Weights of a small GPT-style language model, trained from scratch on English Wikipedia: 23 layers.
MLP neurons of a small language model. Each row is named by its layer, matrix (down: output weights) and neuron, and shows model dimensions 32-95. Each number is 50 + 12 x the weight over its row's rms, rounded and kept within 0 to 99. A neuron's up and down rows have the sign that makes its largest values positive.
A block is one neuron, or neurons of one layer that tend to fire together. After each block is what it responds to, as a language model described it from the Wikipedia text at the highest values.

L6.down274:46 53 52 31 25 31 72 45 55 54 59 64 41 41 35 48 47 61 53 54 48 40 57 64 17 41 47 48 65 41 43 40 51 61 43 53 56 45 59 51 41 47 51 52 55 51 31 54 32 43 65 53 37 56 59 51 51 45 30 24 52 52 55 53
Short subword pieces ending in a vowel plus e, often word-initial, that begin or split longer words, mostly names, e.g. Le(wis), Le(ipzig), Jo-lie(t), fe(minist), le(nses).

L5.down44:54 40 52 63 45 55 48 42 61 61 56 49 52 43 70 54 69 63 51 46 51 49 35 66 41 55 68 52 45 48 41 57 27 48 50 66 59 21 40 56 67 52 47 41 35 49 41 55 42 43 60 54 53 37 39 50 49 37 63 31 43 51 75 32
L5.down101:47 51 45 44 49 14 46 44 43 59 46 57 43 65 33 24 67 73 43 64 41 43 36 54 29 41 41 48 40 45 37 41 51 45 55 38 30 52 47 64 48 64 47 58 41 24 70 58 59 26 41 51 32 57 46 58 33 50 54 42 48 58 25 46
L5.down583:61 69 41 56 44 56 33 39 72 31 51 64 41 61 31 47 51 55 59 41 54 52 62 63 52 53 35 51 54 51 47 38 49 48 17 51 47 58 45 26 52 54 25 54 44 42 20 54 55 39 62 59 62 66 42 65 58 55 39 30 58 48 36 46
L5.down692:56 47 66 56 54 44 41 38 55 56 72 38 54 60 56 57 45 55 70 44 56 51 51 52 57 56 53 46 43 52 54 61 59 62 53 35 49 54 42 46 61 53 36 57 41 43 49 60 51 38 65 45 49 52 46 46 33 51 42 44 43 36 50 55
Fires on en dashes between numbers in scores, ranges and dates (72–61, 11–18, 6–7), on plus signs before table figures (+1, +31), and on word-internal "ig" pieces (Figulus, twigs, Madrigal).

L6.down4:51 59 54 46 46 50 61 48 38 54 40 49 65 64 50 55 44 53 63 68 57 73 60 38 43 56 22 62 38 59 82 58 62 37 51 61 43 42 40 40 47 44 59 55 52 43 55 43 39 67 53 85 35 76 19 40 52 52 63 48 40 38 53 44
Nouns naming units of time, often after the, following or a number, such as month, week, year, day, time, century.

L16.down497:45 54 58 48 42 42 67 63 47 44 47 48 57 49 32 62 58 39 45 75 55 49 47 41 39 46 35 55 60 69 52 44 44 54 39 44 44 41 52 30 49 44 51 77 68 71 49 51 53 18 46 58 41 41 30 37 64 53 43 47 60 52 43 41
L16.down639:55 34 34 38 47 43 50 58 37 64 30 61 57 31 40 45 71 47 63 70 59 39 71 49 47 49 36 53 60 76 56 57 46 64 63 39 52 37 45 45 55 43 38 52 51 32 49 45 53 52 34 62 57 44 49 46 41 60 33 52 55 30 44 19
L16.down653:47 27 61 33 24 41 38 45 45 51 37 49 38 42 43 45 50 67 46 68 50 38 42 38 51 49 63 31 70 60 65 71 48 52 46 48 51 50 68 27 47 34 45 65 45 51 39 39 49 69 41 42 49 22 40 45 43 63 61 43 46 46 47 40
L16.down688:37 61 65 42 57 63 70 55 72 45 52 50 60 53 48 49 61 45 50 46 49 43 54 28 29 54 59 66 41 70 58 68 43 53 31 45 60 68 57 55 44 75 49 51 56 50 56 66 49 62 50 41 65 48 63 43 48 67 49 50 62 48 51 37
The "s" ending decades like 1970s and 1920s, plus period or ordinal nouns after "the" (first round, second episode, end of).

L16.down235:34 64 43 39 69 48 62 58 30 38 53 49 51 50 47 56 36 42 35 51 47 70 54 78 74 48 56 50 55 37 46 57 36 59 33 65 68 58 55 28 62 56 54 49 62 61 68 49 48 57 69 43 55 56 44 38 44 52 52 36 33 50 44 49
L16.down537:69 49 48 50 40 62 66 66 26 51 61 31 50 39 33 47 43 70 49 44 31 50 35 58 69 48 50 48 49 65 39 47 50 33 35 62 56 40 52 30 62 47 38 59 33 49 56 69 40 38 57 52 42 54 53 71 53 50 56 25 52 62 66 36
L16.down581:55 49 55 50 40 44 52 54 35 32 45 49 74 36 39 53 56 58 39 58 39 38 50 47 25 56 47 35 72 71 42 46 49 49 42 68 52 55 62 25 38 42 32 63 52 41 52 47 40 31 42 37 56 25 57 57 42 61 57 36 52 55 48 57
L16.down678:57 29 49 69 43 58 49 35 62 41 47 52 46 46 55 36 37 42 56 38 39 41 31 46 44 49 52 41 46 59 40 48 35 55 62 40 55 39 72 37 28 50 26 58 49 52 45 54 33 15 51 23 14 36 53 49 26 63 60 35 63 44 66 63
Second or later word pieces in the middle of split words or names, often after a capital like F, e.g. Comp-uter, F-él-ix, F-ift-h.

L16.down54:65 59 43 62 55 48 39 51 48 50 60 41 53 57 36 39 44 54 32 45 52 57 53 68 54 47 48 56 50 51 39 51 57 55 33 52 39 31 51 32 46 41 42 55 53 31 52 42 61 48 32 65 36 38 37 50 54 50 57 61 29 42 27 49
L16.down382:57 38 29 60 56 58 68 35 47 37 54 19 43 55 41 30 46 57 43 40 44 39 49 69 60 44 58 35 42 32 52 74 58 55 54 45 53 61 67 37 49 51 38 64 54 39 56 42 64 40 43 66 56 60 49 34 42 51 61 46 39 64 64 45
L16.down503:49 57 56 35 63 69 60 51 22 51 35 62 45 56 51 62 44 54 33 47 31 42 57 66 31 45 60 41 54 71 68 50 58 52 55 23 68 18 46 66 34 60 40 55 42 52 53 54 43 27 50 26 28 47 55 29 48 53 44 32 49 28 60 55
L16.down595:54 39 61 55 52 54 41 60 27 65 42 55 58 43 50 66 58 54 50 52 46 57 58 46 19 49 66 49 45 39 36 50 65 47 56 53 70 45 51 35 55 46 26 66 44 51 53 57 84 34 35 53 45 41 46 45 56 54 75 62 65 52 44 44
Short subword fragments inside a word, right after its first piece, such as bo-fe-dales, ca-fe, stra-fe-s, antibo-die-s, and P-H-P.

L6.down202:28 66 35 63 38 55 44 38 64 56 34 28 45 30 17 61 57 38 53 44 49 48 41 48 58 56 51 56 28 65 58 54 49 53 47 71 69 39 71 48 60 44 57 43 58 48 62 35 73 58 60 36 59 55 55 48 48 39 52 45 54 40 57 54
Word-piece fragments inside or starting proper names and rarer words, especially "ag" (Caragiale, Eagle, disagreement), plus "ig", "ong" and initial Z.